config.yaml
n_head: 5
norm: "rmsnorm"
rope_base: 7900.0
rope_fraction: 1.0
tie_embeddings: false
init_std_qkv: 0.0337
init_std_o: 0.0
optimizer: "muon_variant"
lr: 0.0159
doc_mask: true
dataset: "wikipedia_en"
MLP neurons of a small language model. Each row is named by its layer, matrix (gate and up: input weights; down: output weights) and neuron, and shows model dimensions 48-303. Each number is 500 + 50 x the weight over its row's rms, rounded and kept within 0 to 999. Numbers have three digits each. A neuron's up and down rows have the sign that makes its largest values positive.
Before each neuron's rows, "fires before" lists the tokens most often just after its 100 highest values on Wikipedia text that the model never trained on; "fires on" lists the tokens most often at its 100 highest values on Wikipedia text that the model never trained on.

fires before: "-", "|"
fires on: "\n", "-", " |\n", ")\n"
L2.gate1217:510484510511478568491435536497485552404585442500560491473565481462509439478472526442584542578531354455456516500451507483485507527443596539453572433585439512511490523464535527532530502530481576439476560588474476473475534439471464497560432531504468580548541460368392512582460518611456555528491481476537594579479443472524402601451492480521529562539560438468445415497570456500483417536456564489447446418443486461517585432520436460457460503569586478489446528488424428477564565511562481440564533516459470401493511557542561457557598551446444522483491536463493428528466446508446455627503495506581428538441493438474465519519476460486475477451546442555532444445452470463464472488453478444455496645472514578519478572471390559588554508470485494551512538431489500590491546526514533
L2.up1217:518516494515485423565522484526435534502529575521568522377481519532511561498527495509518552453445428521416547382474408473510503403433488502495528473445504513486445555513446497574558475535583514576568444526509574518559543452486452516557538457451511522573457424428465389594329426469577431538441464623523493503560552512546435558587544402638411492456500486521464470520532441479584506501484494574501487550460552501530524521488447517470486519419424466422460486529557526538536421485544566551470497474492474453453552543417407513527428533485533438438544542453511525670451524479534456544495526493497473538475490498422513496475402432428521518528471576521513500523500462371472475517536530428559536553438465569533458517434569477492572511500504472452506458501572491517505587478489542
L2.down1217:504529513487518544451434510541437514471575486515488512560503453457488418483435527467473508560543403462553453531501555508458457586496487482439484530587501554552499533511537524461498530492525581447545541483502567513449504422509513497545476522491541514606576442432394472510483707631505511491544498408459598539553408518552540574410447591450585574519525468480500414508514500559573400483506456480477430455487488471479546555532466476396521513525537432514530540549548377548514461568480554421412473582483533481460428507545555467558515494493491568405470575438453463485549490466458546514467419495497414519439459522425428560472444494502532469509545507583501541551514472537518575415501465525488476591427510546536457522545490547610562515409441495571540506517535468439519434493504445

fires before: " the", " his", " its"
fires on: " of", " to", " before", " Following", " after", " Upon"
L7.gate761:485519543469610519507488430460540535501471516517452490542506407449510516434488522563516537432549568497491425515472517473426523493517493540610445414509660459411562527502445422478516526544507487506472363460565435472526518519527537575492502595566526565482525567497540483480489477511415544425548475559460568419511447419543466584359519509450517528449483501471427586478431473499518493511552522524515471483482458546528475389549443428536593454540598583530449449519377491616458437521500514481479451504447470381475621476549534416449478435503375537486483453513461505535493628425549456591505465509536538523503444538565481491524509544536462566513496522428447444553472541421469561533543447537533406499506514490518470504523488578460441472484489496534495445533505533554517541480458540
L7.up761:494526504456554490362510531531476435563468500463484507435479567442516559540528425574599462465579481466476601481504462473459519521507533591525440454445523539503515491497572492533569536554472502476464552496450514452533545554566518507547503508524550486543616468457550444403449452430520409496500505499492542536529565528527498507377466545539557417443548539521468464539370449516506483481458518547455511501448474459441467468499590556576570597445521467482500572533490457532375473596485565544520458550470590505469541499564439490469473498511381607504514465548550406541433553492456635436543462473556632467542544471572535584497605508496549474467396570438535458465460497471406495527490501440544433462492465498479470490482527648497457485505541560533483526514509434459551449444550452
L7.down761:546483493438537563422529506412511444591528545436482573501402490482536536600459498438534520531481568531484625499519460556537486546573509438498531507509465562504461393463543422546502478557596423508478552419564529501568443440535475458547522556503506494469533466500448440536529483500524412497531504419504446435496413465496487528424522472426553495493558446477423442457524471504471552426446495576594536468482549455564512505535493543489488538445523533502461471551464514498550497538488382509547514414499617526481521478359541547486576537440523462559399464576536439481519560544544635449530525559469496497622548466534486494418528431500463558491481472473484461495545434481503496488580435466446469472518498457545676555465450524459531545552397466489577627473461522589533538444449550

fires before: "-", "|"
fires on: "-", ";\n", "\n", " |\n", ")\n"
L2.gate1231:463374570457517523392420464503487430490479517521562453520488426427503571459542483479590432465536486470491433468506519514452552590460485472374551621523417452459531484406496388564556498559537539474445584549482495504515512364533542507577427493500588586568532439494498445499473329474453516511463529515503580512497470406430471408508459571530469412490429465586512445441542458473509462586432531606453454498549501456478499516465469539460526488437544528539400509488433587574533571559449556498439565490417413520454504572469493408515482509440541519502512501444577513451509438472452538496551459417546587496508504486405356437516495468504478602465455515525421533428528468521454496556488621484495482492467492625510546521493471472438583466469461488516492511515503564489505503465467533
L2.up1231:483466543436513449552614467564525483544549488448481420417433435470534470498492492418563526469477433453439516476497534400476539509509569486483593473423501410530518422458582508452456506459520440544471491598498425487461532484487529482571469455482553450410591501460559499489450406541506512521485514489508538470525538449535490514509484462510638515610464538491448470428502569508558507489466611566439462492546496519477500561422494461549553473399473410498425517434514454530508448388545505490501435555539466425331399535398486370550524508485521505474534580490467468451491478485463452495516518462550517474367546557444459523454483599503512483516450503544508569500509429480477455533437476445454579527398507594472499550520546520518477505440497403452534463524481557512560492549417421
L2.down1231:426541560439477418479539511490413555563481549452539466540413449457547474514396481552504460582437441421472453499527521449519503537511531594480499485490530491549468526428618455440456529516489535502472519514509440481561518473514493474507475381426597470503568437525497515486421492525434572467513518469521510573526457480543531458494531544493619506548422457533495450483479528450527518550488580560313550457428435517449469543497499490462537498471519559495401527545597473581561450527480449480403488610513520454377482492393507501616521516502510472485461524507508459507472431544473413485451507460469563495387522486426437504396527488456479450602444605562566547449576515440463503513472520531450531523468510549455490464457599541567437536495407549567581521477521482461421561504426431

fires before: "|", " |", "|---|---|\n", "|---|---|---|\n"
fires on: " |\n", "20", " Turnout"
L5.gate627:510422501512467474478445494502539517422467520470544543582421549499432459475508526557539380530607521478449566591568547425454457537472509495498437410497423540497460462478467478551603432514476457495465425497508547457484524467409543581503508533461499504427490461432478436439446532605448634569497481509485516522442496534421484458423515443533505481533382484451607408562476521467429521485573526573430468459508474574538554537489424510434460507437437462507443442586540468423517492488491461469561503562489566456537553450509520472500527485491531539539616547459516500526492443464492439570524515517515420534539506527493504445556523485477363556515547477514586528480508519439463543498477474566539549593492544472402537455451517509605503561503473515509456510465556582557443528540358502
L5.up627:534484441542334466537510450488503461485461471426551505487471528456433524504507468526570486481537403465382516465401579456459460595577444470503524418564599506581388486455520516466587426548545535547480469457493539496469541446474534475519477400471542497524497420461390476476389537522479581469561501548514583520484458544375499480493416456540507555512480552452573461492474450535495497403492406589559478513479537539540494555420516524475486572453441525550478528598533467434540552508545478559451539478503418516481495402475523490567476442512564443451687505519495533510410527518528431523540547490550434506476564484404487485469518510514406546474613574509470454454491526407455525581551440596489507543552470445595548502455586530458540511537488531523454465478479462516514480547460467
L5.down627:430428563484528603482455460479448496439480516480526567484454462480471519484455535441585422460528406500492482491618490468535578489487427523415455530520393476468441445549523422527575495450498472461532537526395579442472564501480421554439636608508483521494585519491490514486475502474501480539459529442532487399566518448479572554528458534463483426475472470541551417532542475513441453582547428537450412445496485516502585521506444420552437527423550487524430501464528421459531536482405438427532507548558436481534505438632415482480577444501489555465453492480531428562456407445456471485491443491465431558445517480516508532633480501400491502418548475523518453495487542483459542483520538530580545547534458499375428415458434523639509480566515480486452512453578516478371426409491521

fires before: "-", "|"
fires on: ")\n", "\n", ";\n", " |\n", "}\n"
L2.gate774:517471465466475540480589570511546455490523507462442454460582442563498566386534574371544502484507460445525467482438480436468553518540623445455483477586426512548520462426587498516525562484511489398498449547476557519498587454561516505469474408501519501476575421379531496485590510566483514500428475556513466550438443491469424481445466483576456465475472471485476431511519545508430532457497555396467547447398538522556492527512507406408534482471546499505382520431514539506600581586539545447499448484582422487441450591519476360541553519431565496508476499506464494538507517437402410600546439428508516503400477483551462549567477505503512514461546558571467472476489522422417548440445541450430460619450556611540516540497538491517471575498520535576484493473604477577425517508538472
L2.up774:541462503483456540513571601466567400496523523481462418470514421514517496378516547405583537530455451473538447483513518412436554513518584467429417497577449532531413516435550517490538546512514527388509452516463544505518584401520465481511462493479497496453583389444508454530534515559486518493428477551450542520457399436465429503509485452515508472497460437423524508528499524475516565409499554404435528476466553571593542560531482461412486444492569464474448576517475497606625586576571520430463483491607391455466468514500457427521539521472595540495478564466453470526489471459419433546552486480470515432462525477530436529535485501508554460457459491528445529504478473388380514477497575441453483562423559620576492567495509458561508545463480496579486516546648466579444560498561523
L2.down774:536552519392433491544622525465567469582575500392504462558534553452511470545466477486616474560439460414563525474447540445409532524448456464440466494601467481598431515482531496463470545508527589443528483567373521438556556390513435527541485558471494532484560366449471487636457516621526491517537467580525520556531356567438470475502470511501535465498469512379573508539457527464616538498507592477427531506481509573576532558531449539410535457490537490549472520517456442541603484508565548523478502551554463547401390538545463463479477486483527520480435517486429460498440480496495549547493522504494455467398561506494551439521529539550497426483439396564434565470471437434439550443549478385447459640458432533482517498454500486515558470506474470493413467451531535491458561503539509

fires before: "-", "0"
fires on: "\n", ")\n", ";\n", ".\n", "-"
L2.gate653:527530542557487505547538533418491538538573444476490373552503528493541543502412490571581515473443483494452491449519396551471411529535539435415483492558437538485552557416491446450422599486504524512490439509539457522549420450536531510480503529501560523517479432391541516485409578575464536569467392525523510469444526533570522587553468504439485545538492505603468507540486466458466588581458539466487521434506580490576440507541542538425534438524502514452528427565540516516506506478514485486565599485440539487520468509456547421506425536539639549470474411512430444554474542467495477492450424507534514563444528511514500467475447517573473422439481498504500473425549502475520444565504560547522434607506566505416483491470489507436512471531513542529411544418491432472630507493465458
L2.up653:529517520485457556386497538496550535611519473458398510591472448439560501466475416422529462402424451556572388499481494397494505548455531472391397544458575556551495472392515523518484468453483617521576429493482499381587436454441566447535520593447563496439469498467519491518496447527464511482452519492502530597404525534564520514612561492566451496455424531506457423522542491531520539491437558428449530522538531482517522389580526558490589517463493486486505479506467583573509574470403498476479470541490506503496456543517611484463491544464561530538507623523517477484551494489473413525476573516519416493354568439450439542556460541570492502510482498526525459487476502464532553594451464505447544558469373494539566501529469527450579494530528472468481483471561456455506536546458461
L2.down653:505521530506360554459501497495470416525503454447581436463482491487540487454540438458493542498483507462626302451451503485476437508522519599480427546523522473502440481483512536435415458473431522424571469503447527471527488482596520478557490560383475604488454505437588474499486549611532564523526495439541553465447487474500589538590541550561503427485460438463502450467490525567570508451504604419472574460501542496555462466515587467375536517499518559431482436548610531472455469509533483534462527532435502593571430495546502506394492546536524467438515472414549488466423462379479409473509495521536457498449545559498548515506451464498548459472403491470487579541528554522538487491440532445491448538521530595485562485495553557502464515429530452519557594533520503560548478493444491

fires before: " ", "19", "20", "0"
fires on: " |", ".", " ", "\n", ";"
L7.gate682:486491495489430450422533472492477490516468424555543466456381507487484394581451500525545403451520540505508491507489383433407530459543383479512503428536474459470498431463514621525452586496468490484509463471483468506525597556505533520534514562553432611535559508503575516500567600528401494433524621478436595495456557612433559455470468512418547634485536550556475534484550485599463468493525474439580467417481492513540449466500459406624516371509567447477539522568541468504458547512496526454530409490523504458452423506476462459525560523521512524547501437531508570517521445469505520536542472616503493513492554432450517455462550512477554562544530515473533524513506489625501539603469456474498416441539537524473464468549479509420511498476487464513545449507537422461532540518537470
L7.up682:491423476464466455548554513522555571582608406507532528540485474541542497565570434567451487489478549457498534500439489527486510477477521493464508481488467562445569477540537531502521468511507520479500438489486494393500482571512504473399470488482439586548446441563489485517488527363487530481446427409494505443545470518489398488498482491487514546595548401525428572460499488556517511502516510446481467622496441482549567514468542554515589395535537547509545485516537493532560503438581543520418533461541481478441500440417449509449528517469590572496448511451502460445426552566498445450422604478480582486481506494476569582401471566525553442447551429524455577436485592587515519589456518493461513539570459503535459501499436424511533542428487452488483583531448543434471555672493512
L7.down682:393511450545487584497470438493520435517543556507466536514553444515451514558515524385604477453556399501540544462565511487475562434542608496450455551504563503454465538536459438473439489463523554554531534573509497500518490451502543408524428501514496489400491585520481535502528471526457536475543365559542525552506479455498583529486597548490522422481585534530624436586470489434478579501466587565453558460452518556544495570521473430470436555480517482470478543470485576542547433542526588543504534479461498515462548477611545493501409464558490479497558439483471485559572548474495510515531484468531427457437421477488500450570505559490455449459439516555425481581485447429631452356505524456542521528508444467551515461479590462599445464472592486440484524477466531581496507457519525

fires before: " the", " these", " times", " his"
fires on: " of", " all", " Two", " among"
L2.gate1259:530438513479505507481377446503543484520518604510524510566521493583479473491614449543424516473537408537499645450563431523457570485520486555503473444478396388517414471469467462474503577468530490453436444537467446496467463546487414551471491478502521486471446575453481504483476546456502430550551449434510471458546503396477492543472450482518441570529414529553539503501384547357481427500504540388550464510504507494505501416544459409402438491536495484561505461534584466539556603509559466522474528456513522475517464391521457466553439498625605473393515521461560613519568547579493488491499504545538557472490500504525512500566572582563496563597432440560547472407505484510452465542496454502604471453521611478491528524521521513500497589533502520488603527541437520434483503490396402
L2.up1259:499409464593464554524463440586553467454537495529441555542488496514509447539412382485462633465467556437513445524558455524537525546490473599521467456529430525470484388461403487522495408481494494504517472444636496525481367568591586515421535531465564491517607578492419506482446441431532372498576445530493442411475499432508526610502516520525392498454540375467539596456553549456531472489556499516567425486569426518454503427546502511572508521410532466480523440567452455524540535561519485487502543465551523468445479548538484492484506551414393482485423564469509639513541489568465439518557508533570470512536554508539482489505589508477596480498427562501547387548544509512479494499543416411560550480502525448485415521498551540429457511441536499483464586492478478546545512505497487
L2.down1259:469412467492483598516411508535513468544545466473448503486492497473417475559587509363433542465514536497467456543555487585439518512382479485590492520533534478521483470534454453503571418500422512501471569602696451541551496485509533509478495546493475515455511496479411522517486570489564550638494576535536401460542492455482505532431536421475540539620502483546479491385571520433494418535456611489612561449486515442524561417491387555447464474499560515420497419528551476637467501425494445556499440488451470511473451449509475420482494514503512536512511516494509540471491533574460417528487453540610564533443563549534524505488495515541533454561491522530532445473546487497438531423519496446543472645547476516491518498531492502525429613459383512427513505524424614487557576510490490

fires before: "0", "1", " ", "2", ",", "4"
fires on: " ", " |", "al"
L5.gate528:439489479404532475510536556492611567498477572416521451460530470456445476477550539528548515519469501403605517443450464525498493507431477516549445467493456406523425534422531449527568527466509544533462505445463451423523481431374381471490508548546520543522632532533444468507532504447618476554458495589513481462521522505563518468542567578534616452475499543586455482513397509542508525510515566501556561455465387514563447437524543456438485555490411482437436557513403504585478631437559531447515501492421528420591501459546410497441482446442555486398524481518452465477566465462494516504510495518479504530441456391518504504558546433534538462471485482440530417487501527514475523441490492455526534563608525494419501448506619501561537416504434530495524538584548422376527486453510474
L5.up528:467440492455471512497520493550492397500432488476563393588492540500578513510511544452494482580514550577558510435525510428440582426402478537522462502457468509601500531441541441510431527486530509592543470574585568482599505514419567558423533456549337387502471358498454518472565504512540515522559395558416507358512561474572577522492516545518502541495480449570434497507475455412553461524455476555478505505513511508558509552455478524551561499510566478546498560502473508622616548412512523578562506442484474474457538485523506512507474500556540581458552435503405490481489441439604445503472385625439564518519461454545462552457501392650579487466482470521524447487507489535450488437518489517580507493505479511562442435558508492533539520495445524538425467532505499465508537496504521
L5.down528:424521535510451486537598592540619447496520520395502529473563517583498514481528494397553516531549442427481545536440441523476492559509460451523518469530500524512573506488572495378489512474459489474486531446480482482568506512458440515576550526468510569480527522523438495601600503527479462496404504550550474493454489594432506522549497602447578409511496499500531438410526530547530499617529486541488489561536521499517510572516511377420450549483399531466467516487450455449516562489566483464507588479458602494489448595504494533410455522543436522463510498421550580486489491520481590531472596453509452545437499451550439520534542542535487610385499547448526438498487438454468487480486507525472482571556525439463514398477640552557490556593498534422520493541566510495563406579432502

fires before: " ", " |"
fires on: ";", " |", ",", "\""
L7.gate336:529434485408481536551621476535557492506462502501487488529505388442461511463495535554485450554504506504507529447484592509522492462497482533486536472573431441407527425582498584504632467521513550491485506527477548530540478490472532521448490494502512500529341496512465506436501483418496461482509554553471532428504513479563458484501534475424463543524441524463585521534471460473385529353554453546611457452545460468505521566483468569537489517432519399453406523544462468554490479476609618516442515573508452471473397522482538483565446524466528447602465458540438531495477542476514474485422436530433535538465556441435444545411530488442519541513619511487456504567577503501526516566450463450477477482483469543560494557535533489392563451520498504528469465458495415538426450436509495
L7.up336:473490444467399607516550506460521539497444483520534543533537461529524474614589462542480556452545511420531476472431569520552560570524471435516516493446478526449458457482448539550462486533503425550496526534534448464493548390543401430531538470547432490547573454467496564528506552417429484593567473471548446497434381537515516413418581535540479504509486529436466482612600392487504504547449480511622524466409484505496526408576470486484462515542473455475483530521485474512431475541427474512542463479483554533530514492444524526434529527426444437584395537462471454550567481546421502561534560465427519528454482431528420601470453482583466435457473468547496513418542507518499442480589523532526458455525498490487478521468387557514471529521506484577480438467489509522524470466478451
L7.down336:453488518582534496505544470558487525520586528410529489469579526491477510497485567476585423543510528435559575569495490478506476471511470468528572479492504487497438458494523486457460500541511393540463592387419446518490409515452514424548487494503488543484474510465479446424446581551532485560507545440512551454454391475580425517578446487457526529451529529476378483483546528524504465562581520452544498479524538407491495529574419480417546531467558543466416476515481450509506578542494434497475705481480539473482487452479506486485507532528503496483496515500518571516426514605476538474438550509645468540468484585495520419457493594585433477367478510478571597521407513504622356545503532548423491506476453492541572458522443567534498467393431507473521427453531464447553417541510436

fires before: " ", " +"
fires on: ";", " |"
L5.gate154:414536497471489616427517456474418442480527581501552425515469534550509510507473494522506421483492499489425554395499466397485611525480474510434467477599599497464532467461497548506394441521491537471577414592548495491447437534536489501519496459465513587534432468528536458513504437487509563472605458432470567449478394572590444566585525462511526516500462521481455471476510546453611452523584505521541502464422522482548516536521549475507484547523412493484534444385441509396434370560462489508492485545435393516442484450490498521524441495448486460503544561551460554500531519531440546466493451499494574434449537469420456499512433488463470501574486534539434476506476492454543510556522539468487571500615475596493518532480473514592472499550467500554494445466456372403422556434519437
L5.up154:538557441483486600419556486399409500412463582557430410507476492511497558471479504544540432376499518522521584493500491466593525450550407490410497425587524534475541436575483475517508397524572562561487433533489623507513495521461514525546511439540493561460507456478479551582600552550475470554579506405551590450492477503568453614508570486464454600535469489468506532540465464433576467510525506595531548500506614487569486533576564532525503562469544448571489467474512490360551468526459594423440547534539537464512465537567507487404587504415443477542449470637489496472460463509467519479502544533450523480511502484442502550515469479556413471539460474548536426582441516456453505490557588518516464503477537571423464532546568527496522499571549532486537467492481435528549394468532444
L5.down154:554503484498479504626419496551504569444492568488510479554502493518519512479429592452521509526527479466427530484366547545455540527520483554533551449465551527484474504454513487573450461516549540495546433536534525435493518437567423500424430522533475487529583480536446414478465520513577452502514577444469508514541487558604582435541571615321355559444551515566603470516506528462598438456462458548573451488466418516451513507482443594482567501516428466594541483470431489462411533592508417496521529504532439474450421476542525507491444512415531525532463513575434497487510473524518608487493504520490514521461502506497475457546433515442557541471465502557449461569446460548525438555495441557586528495529443493540475453456579489467495418605478472509497497567447426494539596476538572

fires before: " ", " |", " BBC", " UEFA"
fires on: " |", " qualifying", " "
L5.gate1037:420575541522400391564515558440459522495515504418475398472466537455423569555429507522531486594496483574582549544477471506587439480441498522528510465533516499447573532547482470534467571521392405550526459481462431541551558525493526477492475405513494517582457486562477527530574437524555511541578568540541467494508523465537481464484497361471551507378533495569479536560556417495533459385429529438596520452501563485434471439551502490494412509495508508436542455498499499425517504596490509501595495613579499493479477490470523440398432482561513413449491493531394447557468555482551500503520532524558473543434458466508543600494487466569493564509481449525519414496483448536497537494524630546472466432532537449541561486566442563470465467488428526508542493459475488573478471553523516
L5.up1037:516461524494431558577559471401576524530468471466376448483475531530523473494461603542566503504473462544493534511528396513493525513477516530444424467530509557384488559494459591515563389459457505446551416513550518574514565446493448544405481491522545369579493448525468457524538468581429526552454501402512440458491539503423482522559545503457497471567557442512476477595514556431509497568487544524560519582537481485527500577555515505553423524571538430494447555510462551476496422470505607443595453488579481487487439463592454505529441534525561466567550462463541516604552514515454534349515498507541396553462510384627471475501568527535491493476491384545549521526518536551497507495506574565533426498465557487420482502472513556394458606549499428511620507585537526535542562470501461
L5.down1037:484503445532517425508520563563506519483427407523473519542591484509484536420439535530407527477591442482483439504555501484486521535529498428460591477431514525437428452529467547494375433510478538544537538461515522515559403494476485504466509566462489416464438539530411508589488496479580476552455450436506479436488532527498485561538529497474505520548586533567549470515519483486456499514511515445514518516519610549552451438562498396490420554443457495569438494425507477495577500470388464547613577453455517448487493482466448576570548566503492516564500473496510490483537434475488727467499415397501495536541585448557555350505439587608460460481547541487480558508459571532543503449563530450418460488524489433485456532529539462610491479498566578453587527491460531445480463500497518

fires before: " ", "0", " |", " -", "1"
fires on: " ", " |", ";"
L6.gate82:548499536513487614518403578540544599607512450492547492442510447429566537550410457509494432610533501440446558517450525407465552422470563522541524514499577523501491462426541540482419406497450444478559455570542525583449457477506512467493498501522437458515559515426509569484556519550582503519575425549489411526532514531434554457468468442470529563468452576549458492492469492515439469495419496454601478534493446420467515456514440517556475499590492469479584483506551434504557566618505581483498461428571500449573551476436436368507462558563568482388446463465477522556401529538497504497510461505575540517450385545491581488460496510568505441483427421460551432463512483565393501418497424421562483479480567477436487636509479523563543510482477559412475465505477464440415507389528505
L6.up82:538514569549596510488404622562542460575554492479559525490541521443549487533461560460496564496449564451417443517375480445393485503396495562506486445528531587563435503448537573494479470450533484454547458472524591520506503427516449432487470542535568443461565507457594559512494487520528469502422510430443538564438475524505626519524485394455549437527488593538439570455517383554580542504396558462532467515458499481472498500418444566534488471470514493505469596456446415481650449506590581504442533564493455480579602561589582551418466493469481613496479498553524420503422556410430516447529546473498531497434546514479507535393483499516606499414530507475556440535470424490498508467407482528532461470580595508535475550450498528477505569505490503470491496455560492505450490522481472
L6.down82:613477456530557446474519570531450442491597528528568524612555489504570570452457478500441465473525496540544501559488527498404495506462442428511537488449537465582551478536436645493533478510388542508435571492445468451543474499454547553456450462528434583433539559580582478461555509511461395533492510464439518471438453507523515497435507538496497486551588609557484557607548447569484499542523506521497491402447510582459549520448443548429490427503485526536520517597493541516481435445558584445564491452496468513536436510582499419482607576580486498464491460447535546480417437497464545484545515472527524426436528472499531535489531488553539463483508584476440518556482484509565576470550436554489477371570509461495438505464396547519473596587457406478500485592600504493568544498558520

fires before: " the", " his", " these", " whom", " which"
fires on: " of"
L6.gate331:508527488482419383495455417521529398519537537431553542535480478538434435473472576539513514473440551499463533472491457478534460562409603548447479441608555469474491398568514553448460443559467490457412454471525495582531517524527527513449515515465555498488512538524521555460554412461550446523541491506435447482526502521539563522536430462510551578574535472533487535443485525605491562401434567605552486462550521489557459480423389461566549530492415395583447495493457446494526523493590540503429413429463482530502606430530558478422496546414546481454561527356474467521607536553487463396566541483535510436428539473551503483525500512500477503530426502478591456501570480533553517426581452448499521455557498492475493568539492555499408479389465545442519462527621466508411513480469524
L6.up331:574445500456452454441576473495419502469486533446541473573506538510567508439526529492526581440411561490467533423509546504508525485504571490486529482454511431486585497490404452505573436552483558561416474462573544521511575543459475486490492436489609529478514546476496482514552477551482440452598489431529431470440550340519451522432546357438436552485474429448641414522568572518496530471511558500517465465552448455449491347439442527527540530538424436537475520517434444543540547574446580477460497517541572433495497470555479435493504507529502530526482409546481558532489472447451517493558530457484510533517469583527536506551494530495630494563479546592508515446571654458484477475476480479502595492542498441491579467424537516498507417412499494445490486479537503497483474504566474
L6.down331:519426503509424568458468497606495429491500478472491519559564498493441477509474517526430464473454529472571474466484575519484496490511475447529445412478532445469517447478480450495569563503550508450320519452578509629498460491511511469431467561501581498480545519529474521532612444421504478439581530494528572581442448472451502554459579431489605512382540544448475530543483513450480537377493517549505540478495485526517578503474503572447439441503544554498508573544503573516517555476521561450511460483475516425450510574508435440556509562494429468509389509447641445543591569458451435437457543602569477531501550636465559537465522539499443479536465488482505476470436553441432493469586516492421489515537491501476471489375622488507476557492505538513498571440383472501471448512497512

fires before: " ", " |\n", "D", "|", " |"
fires on: " |", " February", "\n", " |\n"
L6.gate813:489472499458494569534498467471486470522528527488533443427495464493618534494466424439592456536538504511539554494467501554464418561465459582497437450526458567476537573509419503480436469513424493474456561521587465466470525543534535496397502486535422616531511438550429514526506432480482447426576475465491469415500509434528543579568495496440539476451466441503501543480483488445472472478379586510526521389573476468443488499492481421514490477481519637477503470453450467441540454558454518481447435497529470530491561523475441462509523604456499552407429484605557436542479514464420451579596481433459475499524432527580467498552481457504389431595491440526534428557529544558419509522536515408521515498507528484547492524482426466534456364404445560459482572622581468439451418507447477
L6.up813:501514476435533493483479469486457424488463493498520476560525489400488422521463531511508500450460533457504496456533559516500464508494519402535542489490465464449455472468531517495449460482500590452567527492504453517516601538508410599499623434508426509497497517492547483554530404488432535527494461407485450531463522466539515512493513462463512453558481575551466530484511568452490517484475409532483511485559428566608484535473555382580399435464500460499430503446451455580592562475515583398443512485526511512479426502558449494544506443479599561591568446568488499566398454411522466423531407562579415524526519518531579553451416497591447472478556570495535471534491539556409459455433515573502381597593409441569558476493535535485473483489613582582433500552443518480538507423566496
L6.down813:468472444545429488545542534535570443481533425539486501535571595415408540477502593595506541500578542461443438540491506453359502517561464504450525492462579450490567513423392409437561440488506555509504597498475506379575526454488486613497579496546572489538422489547448444555522511601452460488494468476404418479499528563497472513461547461485494525540465456529464398431439511576385461612497602476512417559430491395476436498466417471521487446473513458507482441485537535537625521477474575505543453514520513515494506512563443487493505505500449470527531541478569501533538511472414482555475489538520568442594408428510528441505533511428526514447523479398532439511483598470525467461506525486431553507557496501482475467462498502527562503454532448507514442581503511582455534487471417

fires before: " ", " $"
fires on: " |", " of", ":", "″N", " is"
L7.gate85:443457464556540503468579523584445440552489596560513542521467507472481511500611493585518578464533402537471486506428623431536487536434556457579543574528478554482480534462473368452395469576364536533483484529445506474475480499530501478536507534517498530526497477474553520531531491592392489521418613398549540403523549369521463507498495600616452485414460487564468536472473531499579538525513556538543480440494593466599516499520538623472486411560433519416527445543486477497449483496537478601479392496472440529534507559433490451543554447463526584451539481508573525508537517520567538517453481392468550414485534513432585541539487514470532504533519570564545460530485484526519578592489446459551463524517544518606545585491444488528405564466567591574493561474549472515496476516526474
L7.up85:483524463481516559441486482456483443436508571522487463450470452415428441453466576563473481475528513553642495416527486571495500487451484518485499544462518438580538523498387479529539562458458547484531480406475436495493563503468505580438616515554530510411487495482505550504519579537419498430528472496483521491551532401484510593468510444497452498508510565456484518536381591488554483597542443557508450559529538410539438542431490450486490514479547444497523469496478486451471466541372422549552565494504450515500523493519528446566464477474483623502444516444579502544440534551549499538477526553458564518488495540512526609511419469563440425544472534471380532493545551539434556538493607434453538551583520571503496487484526462542497538523599544540510507488459463420414508528451519
L7.down85:483518508447515570527497505516507543626545477493582408532473515576431558552375577461397581520511481549474451502547512557486516461408469465532428382445438434482481539603433447468499581484530480530571496458436488568553504538483427535476444552512495563443535399499541497433508507423412511477496522530524458504490546462445477454580495512532494555534509507493492567469481490527548477498486557543533491571503505507476445517412409540445558506542462482520593513506532466501395544525554523422583538546578440493470407502573578553515521507482493558532510499394404450557554458401509564515359505444445481491537575439378568592570489462431479445451553516463426461594516460546411439497500451471534524599465512498514499526476598407469452525573493563541459513495448472510486549533498365